Weights of a small GPT-style language model, trained from scratch on English Wikipedia: vocabulary 15364, RMSNorm before each block.
MLP neurons of a small language model. Each row is named by its layer, matrix (down: output weights) and neuron, and shows model dimensions 80-143. Each number is 128 + 24 x the weight over its row's rms, rounded and kept within 0 to 255. A neuron's up and down rows have the sign that makes its largest values positive.
A block is one neuron, or neurons of one layer that tend to fire together. After each block is what it responds to, as a language model described it from the Wikipedia text at the highest values.

L6.down1418 [150 125 103 156 133 110 115 100 141  98 119 142 126 141 132 103 112 122 107 108 150 151 125 104  78 145 149 137  78  97 113 119 130 131 157 128 128 132 142 101 113 150 136 103 153 101 144 184 158  87 139 101 131 101  89 165 120 128 141 106 153 120 133 154]
Description: Mid-word pieces right after an initial T or t, as in Wu-T|ang, t|abula, t|elescope; also the number 1 in chart positions and table cells.

L13.down4 [169  90 145 100 130  90 108 103 136 108 117 125 120 132 131 107  84 122 164 156 129  99 118 141 149 183 111 138 170 108 165 106 125 159 111 141 147 159 149  91 143 142 163 165 145 131 130 129 126 147 126 118 112 107  84 102 102 115 124 108 116 113 120 129]
L13.down86 [ 72 119 100 105 124 127 113 108  89 142 155 132 155  88 140 128 127 161 129 132 139 133 141 120 116 147  76 154 145 128 135 139 131 173 160 119 116 135 137 101 139 114  94 112 123 142 149 132 112 131  87 128 109 105 132 107 122 132 100 142 130  78 187 184]
L13.down144 [140 117 136 149 143 100 129 139 121 184 160  98 145 134 124 139 152 116  99 183 113 128 127 154 117 169  70 150 160  97 113 136 153  96 136  83 141 156 130 135 129 155 124 168 115 132 132  73 112 163 122  89 133 152 110 180 120 121 134 102 111 122 154 141]
L13.down204 [108 141 134 130  87  79 112 123  83 159 107  87 101 118 121 131 114  84 155 132 111 138 158 149 116 138 136  82 146 121 132 106 114  95 142  84 150 155 138 107 103 146 125 159 151 122 160 139 125 148 146 116 126 114 176 126  92 110 140 176 126 122 103 102]
L13.down454 [127 158 119 128 160  99 127 138 173 126 136 127 150 148 116 117 128 138  72 108 153 115 106 124 102 107 101 150 134 172 115 152  83 104 134 121 151 120 127 139 128 178 124 144 102 100 145  72 141 102  93 127 136 112 133  93 138 107 160 196 125 150 124 148]
L13.down761 [134 100 153 143 131 145 200 163 161 158 105 146 120 126 115 128 118 109 130 126 128 146 110 136 137 139  93 105 130  80 123 115 157 179 104 108 142 115 140 126 138 153 137 141 119 137 116  55 123 117  84 106  84 123 128 125 127 151 137 139 150 136  79 129]
L13.down1171 [127 116 127  96 120 150 109 147 139 169 154  96 144 158 102 126 101 140 117 114  98 175 102 195 124 106 103  98 154 150 141 124 108  62 136  95 137 139 142  69 123 124 130 148 141 125 100 145 167 135 123 130 128 126 142 146 150 143 143 148 141 129 115 167]
L13.down1363 [151 122 148  85 164 105 123  96 123 163 169 132 131 136  98 137 107 102  99 144 127 104 110 138 143 112 113 139 105 116  86 133  94  86 164 129 153 129 143 167 143 134 156 106  77 129 163 160 138  99 139 138 133 131 131 141 168 162 124 129 112 130 129 115]
Description: Small numbers inside table cells, usually after a pipe or semicolon, in sports standings and player stat rows, e.g. wins, losses, draws.

L5.down61 [126 165 129  89 116 149 123 122 170 102 159 181 143 143 172 157 121 101 147 152 155 122 138 113 154 132 141  90  83 182 163 145 100 131 102 129 124 119 103 143 138 142 103 118 122 148  90 131 139 152 146 119  85 156 104 138 136 132 119 118 160 132 146 141]
L5.down94 [151 117 124 138  92 111 171 157 137 150 175  93 103 133 122 105 144 129  99 142 134 134 108 115 104 110 138 129 157 110 165 127  97 177 146 126 112 156  97 152 164 125 139 189 101 134 118 120 121 137 137 133 112 153 138 104 111 131 131 142 169 156 123 124]
L5.down113 [112 114 121 112  81 128 132 131 145 117 141  81 136  95 149 140  92 140 168 135 165 110 126  87 106 112 130  94 135 114 129 165 138 142 148 137 135 127 115 163 122 102 117 130 112 124 156 115 134 117 153  93 143  93 122 158  82 150 113 144 143 125 145 140]
L5.down212 [103 133 127 132 109 137 114 180 136 143 143 132 119 125 110 126 117 153 111  83 137 148 114 129 155 119 102 141 142 117 122 134 136 107 104 109 137 123 124 146 160 116 165 150  82 144 140  90 157 142 146 103 128 154 128  88 158 176 129 153 143 113 162 150]
L5.down266 [115 114 116 124 128 141 162 142 118 183 162 142 118 117 134 125 175 148 152 156 145 137 143 149 104 116 119 124 128 143 114 158 153 139 111 130 164 175 174 145 143 161  98 107 148 102 107 104 135 120 139 162 137 183 110 132  83 120  87  99 132 109 121 154]
L5.down396 [ 78 190 144 136 136 137 155 148 138 150 123 155 115 123 107 160 142 135 106 155 146 135 137 139 159 111 110 153 156 135 160 129  83 159 149 140 130 113 115 117 148 110 151 135 141 146 134  67 133  72  89 158 132 141 132 122 174 156 150  94 102 137 158 144]
L5.down669 [100 114 132 113  96 154 128 129  88 179 163 155 166 145 122 137 154 114 136 133 171 146 131 139 152 103 130 115 146 126 141 151 150 161 135 121 150 140 139  81 148 123  94 153  70 147 150 110 123  92 110 164 144  96  89 117 112 169 149 146 201 139 112 148]
L5.down1103 [145 118 214 135 111 141 170 145 134 148 158 147  96  86  80 119 147  90 131 174 163 127 124 134 136  95 129 136  92 148  95 143 115 127 104  86 162 132 114 176 126  86 116 125 140  93 156  87 136 127 119 182 125 117  96 111 136 129 124 102 142 127 153  89]
Description: Final pieces of nouns naming an action or process (-ation, -ment, -ing, -ery), often after "the" and before "of", e.g. reconstruction, discrimination, completion, passage.

L5.down57 [141 120 128  75 136 117 101 151 148 114  99 122 140 108 179 136 104 145 125 111 128 101 133 131  89 185 105 153 151  95 124 185 119 121 136  98 156 139 117  88 133 106 144 138 127 120 120  95 137 126 157 117 165 129 151  65 138 164 161 111 117 133 112 125]
L5.down646 [131  80 135 162  99 159 125 122 130 150 112  77  97 145 111 106 130 130 139 149 135 131 133 122 126 204 111 111  99 122 146 129  88 158  99  83 160  72 128 126 143 112 104 156 156 153 127 140 135 133 144 117 102 106 151  85 148 110 133 116 151 135 156 100]
L5.down702 [ 83  93 131 118 113 116 132 144 106 124 113 123 189  98 173 124 104 110 135  93 126 125 150 130  76 158 129 106 104 122 143 113 110 119 204 146 128 131 110 133 138 132  95 136 152 114 126 137 143 119 118 123  91 156 122 100 132 136 109 140 114 165 171 164]
L5.down922 [153  94 153 153 134 102 107 149 119  98 109 115 141 141 114 162 168 111 124  83 103 128 150  86 117 156 109 114 121 116 135 131 100  93 145 128 125 118 116 115 125 147 148 138 144 146 111 153 132  98  99 127 121 139 154 175 102  96 156 122 115 114 184 142]
L5.down1009 [ 95 143 152 127 128 131  93  71  92 130 154 168 134 122 196 134 101 150 170  99 111 112 142 143 115 172 149 114 114 107 106 163 125  90 129 152 185 137 120 102 133 118 180 151 173 148 113  94 144 133 149 114 109 119 133 135 122 130 135 156 115 127 142 171]
L5.down1091 [155 144 134 129 149 116  83 132 112 115 123 130 103 148 177 112 115 116 131 157  56 104 165 145 143 172  90 130 138 102 167 126  95 121 141 115  99 139 122 113 133  83 107 146 144 124 127 164 150 161 135 195 100 122 114  94 135 120 132 101 139 147 141 131]
L5.down1285 [149  87 131  55 155 201 152 192 141 126 102 140 143 137  65 130 114 160 128 145 130 136 130 123 165 130 135  91 125  89 125 137 141 123 119 107 135 137 137 116 142 137 112 143  85 123 110 123  70 184  82 101 110 112 131 169 114 111 120 145 126 120  94 147]
L5.down1447 [181 145 160 139 115 109 125 120  98 117 122 167 140 128 146 122 116 107  88 131 132 136 123 141  92 117 151 137 121 116 175  93 108 138 108 125 154 152 123  84 151  97 116 153 123  75  99 115 138 105 114 116 106 123 110 137 132 122 113 156 101 134 121 152]
Description: Small numbers like 1 and 2, mostly at the start of a table cell after a pipe, such as rank or episode numbers, also dates and model codes (F2A, R2).

L6.down807 [116 141  82 147 110 142 130 120 113 136 108  88 130 116 142 153  87 118 139 136 185 116 136 101 131  98 132 149 116 144 140 137 126 168 157 142 135 100 125 119 112 123 116 153 136 109 134 135 120 126 101 150 148  99 122 133 152 162 132 145 101 171 155 140]
Description: Final word pieces that complete a multi-token noun, such as ization, ation, ity; weaker on other phrase-ending words like down, to, winter.

L13.down63 [ 88 151 124 131  98 122 136 108 175  93 118 101 126 125 112 156 112 164 142 104  95 118 151 130  94 127 137 140 147 110  92 101 116 161 124 110 135  99 128  97 145  98 125 152 170 148 117 169 165 143 120 132 116 100 134 112 116 143 161 171 166 111 138 174]
L13.down634 [117 129 134  78 129 115 119 126 119  94 130 157 128 127 109 129 135 140 117 131 111 153 139 126 124 121 102 136  92 127 155 145  75 119  85 116  99  82 117  92 117 134 107  78 124 165 117 128 119 105 127 135 110 114 119  95 156 152 124 102  89 141 122 112]
L13.down682 [115 143 114 110  93 124 142 149 146 130 132  82  57 150 155 120 109 156 105 149  70 137 155 138 154 145 119 117 104  86  97  98 147 151 115 185 129 106 102  88  95 111 118 139 129 124 141 132 122 137 121 115 131 142 146 124 146 118 134 116 151 160 135 131]
L13.down1000 [134 125 102 133 146 119 116 153 130 143 165 165 141 118 143 110 155 106 118 113 160 144 175 130  74 121 159 128 120 133 107  75 105 114 126 124 124 107 168  94 101  93 127 105  81  93 137  85 126 127 122 139 174 136 120 135 101 148 155 157 123 141 148 111]
L13.down1051 [ 83 127 137 122 152 106 152 135 160 136  91 160 108 106 111 105 153 120 130 176 133 107 117 137 121  87 130 136 128 133 174 146 131 157  95 143 135 122 199 119 135 107 181  99 132 161 128 134  99 143 102 158 126 107  86 120 148 117 126 166 110 129 133 158]
L13.down1060 [111 105  89  86 120 114  96 131 108 146 179 120 123 144 108 125 197 174 111 148 106 115 135  89 133 133 140 130 148 117  96 129 137 135 114 108 133 128 110 132 115 112  82 134 128 130 147 149 142 160 111 137 159 144 115 142 118 132 102 126  94 143 117  90]
L13.down1105 [ 98 128 182 136 155  82 118 141 179  93 119 137 135 107 149 153 137 111 127 156 148 127 169  89 100 113 155 135 123 136 127 107 122 155 154 132 107 111 109 109 171 127 138 104  87 149 154 134 121 133 108 105 155 132 164 112 117  86 117 114 137 130 175 127]
L13.down1195 [107 142 150 132 110 144 116 116 124 145 124 146  86 170 151 137 103 130  74 132 139 137 187 128 120 113  98 139 104 127 127 125 155 141 130 121 152 163 155 118 127 132 113 120  87 121 114 157 132 113  88 161 144 123 123 192 140 127 113 149 103 144 169 127]
Description: Final pieces of event or process nouns, often after "the" and before "of", such as demolition, reopening, redevelopment, conquest, death.